{
  "n_layer": 14,
  "d_model": 160,
  "n_head": 5,
  "n_kv_head": 5,
  "head_dim": 32,
  "d_mlp": 640,
  "vocab_size": 1024,
  "activation": "gelu",
  "norm": "layernorm",
  "norm_place": "pre",
  "norm_eps": 1e-05,
  "positions": "learned",
  "qk_norm": false,
  "attn_scale": 0.177,
  "bias": "qkv",
  "tie_embeddings": true,
  "parallel_block": true,
  "init": "normal",
  "init_std_qkv": 0.0197,
  "init_std_o": 0.00373,
  "init_std_up": 0.0197,
  "init_std_down": 0.00373,
  "optimizer": "cautious_adamw",
  "lr": 0.00112,
  "lr_mult_qkv": 0.7,
  "beta1": 0.95,
  "beta2": 0.95,
  "lr_head": 0.00539,
  "grad_clip": 1.0,
  "warmup_steps": 312,
  "schedule": "wsd",
  "decay_fraction": 1.0,
  "decay_shape": "cos",
  "final_lr_fraction": 0.0,
  "batch_tokens": 16384,
  "seq_len": 512,
  "doc_mask": true,
  "train_tokens": 152100000,
  "steps": 9284,
  "dataset": "wikipedia_en"
}
MLP neurons of a small language model. Each row is named by its layer, matrix (up: input weights; down: output weights) and neuron, and shows model dimensions 16-79. Each number is 128 + 32 x the weight over its row's rms, rounded and kept within 0 to 255.
After each neuron's rows, "fires in" lists the words (lower case) most often at its 100 highest values on Wikipedia text that the model never trained on.

L4.up356 [114 126 169 102  94 147 121 112 203 160  82 154 160 143 139 130  94 185 105 111 105 131 118  81 120 115 142 144 120 153 122 127 136 126  70  80 108 131 117 179 138  98  90  53 115 130 166 208 130 186 133  71 131  95 110  99 106 139 121 178 100  78 121 145]
L4.down356 [ 76 110  71 140 146 208 111 170 103 156  85 122 126  97 126 176 110 183 108  81 139 110 119 107  86 155 129 136 136 148 201 132 147 150 128 140 132  66 154 158 125  67 114 166 117 174 169 153 123 165 124 135 165 220 111 145 172 128 143 139 152 147 120 130]
fires in: "at", "with", "before", "therefore"

L4.up285 [129 138  61 124 125 127 117 115  86 149 117 147 150 116 189  94 159 109 145 196 158 167 112 126 147 131 113 132 101  43  70 153  86 168 110 106 145 125 109  94 148 141 149  82  88 127 181 120 171 154 104  60 178  90  89 154 150 127  66  98 100  98 158  87]
L4.down285 [103  89 105 125  86  83 144 117 155 108 114 153 161 159 140 114 101 106 113 116 179 169  75 133 130  99 116 183 105 162 124  98 172 135 137 175 161 166 122 119 174 149 114 115 132  98 125 147 114  89  78 154 105 124 140  99  91 126 202 133  92 109 141  93]
fires in: "him", "it", "he", "been", "himself", "his"

L6.up98 [153 134 104 146 130 135 166 106 161 135 101 115 137  87 150 188 158 148 112 103 113 162 180  41 130 118  63 157 135 178  46 113 163 120 144 125 141 164 162 120  87 123 172 113 116 119 129 163  84  64 123 133 137 126 130 138 167 137 101 156 147 126 152 107]
L6.down98 [168 156 134  73 133 153 134  97 127 138 148 123 125 171 129 115 130 109 175 156 126 146 150 134 113 139 127  80 182 140 151 158 164 146 116 151 157 120 183 120 190 135 126 122 143 122 140  98 158 139  96 129 146 168 154  56  93 166 195 116  79 101 189  82]
fires in: "which", "who", "to", "and", "but"

L6.up490 [ 98  39  66  97 121 117 136 133 123 123 127 148 158 116  82 181 135 117 162  97 102 108 138 148 133 117 127 165 130 129 122 171  99 139 118 125 102 115 105 170 108 118 171 195 161 141  82 126 156 113 115  94 102 173 104 131 136 136 159 118 163 178 107 151]
L6.down490 [136 129 137 134 105  99 107  99  82 169 106 180  79 124 124 119 103  99 121 159 161 143 137 149 171 163 136  84 162 142 158  54 138 121 167 213 167 125  69 121 153 151 147 134  92 154 145 162  91 172 122 105  78 169 129 140 165 131 134 120 106  67 113 144]
fires in: "democratic", "reception", "department", "dr", "drago"

L4.up336 [114 190 150 129 133 177 132  74 120  94 144 135 111 109 148  85 136 101 130  91 139 123  91  97 123 154  65 114 134 147 158 116 135 161 147 105 133 130  66 134 156  85 133 108 135  95 151 142  82 153  87 144 158 120 137  92 173  35 190 157 153 136 142  79]
L4.down336 [136 131 158 149 114 174 107 179 137 129 110 135 135  72 148 101 138 102 103 131 110 111 143 143 168 171 145 112 152  53 111 135 115  95 132  91 122 123 205 109  86  99 103 204 122 152 169 129 113 187 132 146 105 188 144 133 139 131 169 161 136 117   5 140]
fires in: "at", "age", "judge"

L9.up153 [ 66 171 118 120 113 125  93 144 119 199  94 154  92  89 139  77 164 146 165 156 102  80 162  79 132  94 130 124 120 178 145  56 125 112 180 158 157  81  72 106 135 125 104 118 113 170 121 186 140 125 106 123 177 133 156 125 146 171 113 154 102 122 126 122]
L9.down153 [ 98  51 150  71 137 125 127 127 131 159 160 210 112 193 136  81 113 106 122 103 123 129 139 109 170 129 135 130 116 161  60 166 177 100 146  91  90 140 142 114 145 158 142 128 143  82 104 118 115 129 121  99 107 123 187 150 100 129 185 106 122  71 157 211]
fires in: "be", "they", "also", "she", "it"

L10.up54 [127  58 126 144 136  84  92 145 125 125  87 140 128 144  97 195  80 149 112 144  97 135 167 123 102 116  57  67 138 163 129  73  83 130 157 107 158 107  99 140  99  98 164  84  95 150 123  94  61 165 109 123 135 173 115  86 126 189 101 103 159 188  80 157]
L10.down54 [140  78 151 144 124 123 141 156 162 128 115 119 102 111 138 111 152 164 131 139 122 152 124 125 148 190 166 116 118 161 104 136 135 110 124  76 149 113 136 139 151 124 130  88 108 157 134  86 105 132  74  99 106 191 146 121 203 118 105 128 134 168 141 108]
fires in: "in", "institute", "council", "information"

L6.up261 [145 177  75 146  87  67 145 138 141 162 129 135 149 119  46 111 148 108 172 124 196 186 154 101 115  84 160 155 145 167 128  89 120 132  65 146 133 155 121 115 132 113 101 117 136 128  92 204 126 161 137 151 196 112 156 179 117 121  90 132  85  90 146 152]
L6.down261 [103 164 162  62 174 100  95  50 168  88 131 129  89 106 122 110 112 106 125 127 165  84 122  88 130 149 129 154 116 117 127  71 204 105 122 156 108 120 183 166 186 131 130 154 153 155  91 117 136  91  97 131 125 115 162  68 112 100 193 105 133 127 155  98]
fires in: "is", "english", "provide"

L11.up435 [122  92 192 135 114 167 103 127  74 159  63 144 115 116 116 192 125 194 115 137 156  76 123 152  89 126 166 129 117 138 116 103 161 181 167 196 128  55 108 132 147  91  89 106 127  77 101 119  69 119 122 140 109 119 108 157 159 159 123 199 108 174  87 116]
L11.down435 [105 140 143 182 135  84 178  71 128  99 126 134 157 134 137 116  89 169 119 150 142 131  82  66 132 156  71 123 135  68 131 133 113 156 206  88 113 118 107 157 110 128 152 137 113 139 156 106 156 111 157 107 127 151 133  68 114 136 141  70 181  98  55  59]
fires in: "in", "km", "sq", "for", "1st", "www"

L7.up178 [131 155 127 138  63 139 124 141 161 119 138 172  99 133  77 135 148  26 139 185 122 200 110 113 149 126 145 179 114 157  74  78 137  85 158 109  69 110 122 183 166 153 130 116 176 128 154  97  69  81 121  50 181 115 126 118 173 140 137 147 114 105 115 116]
L7.down178 [148 145 120  94 145 110 126  95 134 179 112 106 127 114 130 124  92 135 111 103 174  71 120  76 155 113  90 106 102 112 152 114 163 167  87 169 118 111 188 162 137 148 145  98  56 136 156  80 132 115 134 140  71 131 160 157 129 107 140 128 131 101 211 118]
fires in: "states", "american", "former", "country", "countries", "united"

L4.up29 [ 97 133 158 138 121 134  86 135 156 127 131 120  92 151 114 102  78  95 247 150 135  76 162  77 184 116 166 146 122 158  95 103 100 177 197 119 120 128  91 148 127 159 128 170 206 113 161 119 109 152 150 139 225 112  60 126 122 141 114 145 142 150 108 137]
L4.down29 [172 109 162 133 101 145  88 110 213 124 150 172  59 124 113  93  74  86 122 121 156 136  68 138 129  81 193 162 144 150 107 156 102 160  99 102 101 126 148 131 126 132 182 130 122 132 120 125  88 140 124 108 156 118 133  75 122 120 167 100 154 146 110  86]
fires in: "county", "country", "countries", "president", "party", "federal"

L4.up575 [184 132  65 117 123  99 183 105 133  93  69 123 152 108 129 139 144 138 156 133 116 161 142 141  90 133 144 142 110 129 186 131 151  98 128  88  66 152 124 197 137 115 187 108 116 158 134 144 139  95 178  66 137 185 179 147 122 110 154  98 163  67 133 104]
L4.down575 [126 186  70 136  49  76 170 150 125 169 162 134  84 125 157 108 154 127  98 121 139 205  78 124 185  87 131 126 130  84 179 141 145  94  64 129 154 116  87 118 141  87 103 120 104 142 145  76 161 108 166 123 131 126 143 145 148 104 164 101 194  94  62 112]
fires in: "of"

L4.up494 [178 114 174 163 150 114 144 156 102 128 173 163 128 126  95 220 165 197  99 130  99 101  98 146 128 125  77 138 131 129 122  91 146 146 172 143 132 125 125  96 117 123 208  67 131 131 105 197 118  71 132 177 121 166 194 116 121 134 140 137 105  56 123  76]
L4.down494 [163 112 134 118  48 100  88  96 108 117 151  90 123  73 136  81 235 142 116  96 131 138 126 162 132 137 166 113 138 127 176 187 199  73  99 185 152 137 202 123  99 120  87 130 172 149  67 136 132 117 106  94 112  84 136 115 133 111 167 116 109 148 132 116]
fires in: "of", "population", "people", "popular"

L9.up141 [ 83 109 150 169 156 131  84 133 140 153 118 167 119  95 125 175  39 168 132  84 125 151  73  85  83 120 143 155 149 170 162 148  97 115 109 115 143 132 137 159 187 111 157 175 122 148 146 150 141  81 147  86 121 205 103 106 126 131 146 119 153 108 114 144]
L9.down141 [147 110 137 153 169 101 185 166 134 141 157  79 135 138 160  93 190 105 140 109 113 115 108 173 135 180 106  90  65 153 106 116 123 109 117 109 192 121 151 104 110 171  95 178 124 163 129 153  97 152 166 169 188 127 144 145  91 211 152 158 184 137 119  40]
fires in: "6", "5", "4", "65", "64", "3"

L11.up487 [126 113 145 255 120  89  86 120 141 135 103 189 103 120  92 106  56 137 157 132  99 164 117 126 128 122 111 143 203 154 133 108 137 121 137 105 121 116 137 169 132  72 129 104 123 121 132 185 130 149 119  86 126 154 117 164 153 119  55 145 131 143 119 108]
L11.down487 [129 140 122 134  93 167 117 122 139 121 106 118  76 111 132 115 126 144 113 151 110 159 128 151 104 157 142 139 152 119 124 117 156 126 112 128  68 164 118 121 149  73 144 162 105 146 132 142 123 169 123  85 114 154 143 110 128 157 104 108 113 114  19 123]
fires in: "in", "at", "with", "within"

L4.up14 [163  84 123  91 114 104  32 106 120 133 105 136 108 150 125 121 181 150 106 109  98 142 116 202  86 143 172 155 167 169 107 138 125 154 146 172 136 105 124 207 124 111 111 145 128 114 119 124 126 175 108  77 142  78 125 159 134 118 143 161 160  86 112 167]
L4.down14 [112 157  84 104 100 109 150 149 145 123 112  33 104 121 104 132 132 117 197 136 141 126 172 144 103 112  86 145 110 140 123 129 119 186 155 117 111 150  87 153 146 163 118  78 101 192 175 164 116 155 143 147 112 105 102 110 148 110 134  92 144 142 100 135]
fires in: "his", "recorded", "known", "first", "not", "decision"

L9.up328 [ 88 137  75 119 133 113 108 112 116 180 119 161 118 134 167  96 107 154 144 103 119 123 135 129 151 106 136 134 162 154 135 120  67 124 145 135 117 104 101 124 131 174  93 146 109 154  92 126 133 161 152 180 201 102  96 168 196 159 105 143 110  87  89 201]
L9.down328 [111 122 127 117 115 113 115 153 162 108 128 103  84 139  89 141 123 140 155 161 187 143 135 174 104  91  71 143 151 107 158 107  86 142 157 119 102 109 135 113 130 116 156 100 201 117 105 144 140 155  95  97 141 173  75 122  91 130  92 126  88  85  98 114]
fires in: "also", "been", "not"

L7.up202 [147 151 137 143  74 125 170 157 150 142 123 138 114 154 129 116  89 119 153 123 109  95 128  53 168 110 115 134 138 148  92  86 116 126  76 141 126 127  80 112 165 112  72 148 171 109 193 144 131 137 108 155 205  89 155 133 132  89  70 115  83  86 117 122]
L7.down202 [117 160 116 171 113 102 138 103 107 175  93 122 124 134 164 168 104 128 135 129 112 128 153 187 111 151 122 128  87 116 145 162 103 174  96 150 159 113 154  79 132 113 184  93 100 116 183 151 168 102 113 117  86 143 142 117 127  89 131 103 166  75 106 114]
fires in: "or", "and", "original", "on"

L3.up150 [135  56  86 215 168 127 121  93  75 144 184 110 100  65  55 112  75 159 110 112  63 117 134 135 104 159 134 111 122 155 123  80 132 143 135 163 150 124 110 192 177  90  75 101 129 142 128 108  96 149  72 126 151  81 124 138 128 163  71 162 141  73  79 182]
L3.down150 [107 123 110 116  59 110 189 125  81 105 154  59  98 116 149 151 181 144  81 152 116 121 126 132 164 172 131 114 122 139 126 207 113 129 177 126 136 115 156 169 163 151 114  95  40 152  78 117 100 133 154 113 157 147 122 120 144 144  90 116 106 101  67 126]
fires in: "first", "all", "one", "block", "black"

L3.up164 [109  95 148 188 109 176 166 109 115 193 182 155 149  98 149 119 156 174 166 156 122 146 173 185 133 163  89  82 117 206  88  73  97 133 152 142  70  94 162 127 142  65  94 160 146  90 162 160  86  76 127 109 151  83 151 109 121 183 107 136  74  65 118  78]
L3.down164 [109 108 148 175 160 108 105  92 139 155 172 167 150 138 193  87 166 150  81 138 142 148 141 102 107 153  59  64 139 181 133 138 109  76 168 132 118 109 126 106 111 117 116 159 115 182 102 167 128 122 139  76 155  93 122 141 128 165 111 150  91 132 123 120]
fires in: "who", "while", "but", "what"

L4.up407 [119 124 132 156 145  99 111 123 185 170  22 141 105 115 115 119  50 127 121  79 161 207  54 151 117  87 151 113 148 154 113 112 104 161 127  85 113  83 137 144 119 149  91 124 114 115 127  83 124 129 154 152 183 113 148  96 195 112 137  85 154  54 149 181]
L4.down407 [115 142 106  78 137  95  84 150 113 113 130 100 192 102 148  98 156 131  94  74 122 128  79 146 174  92 133  71  93  32 120 126 135 190 182 122 136 133 100  88 124 144 158  95 132 129  75 113 146  93 163 148  78 140 126 134 139 122 118 134  83  54  89 131]
fires in: "are", "is", "area", "been", "were", "not"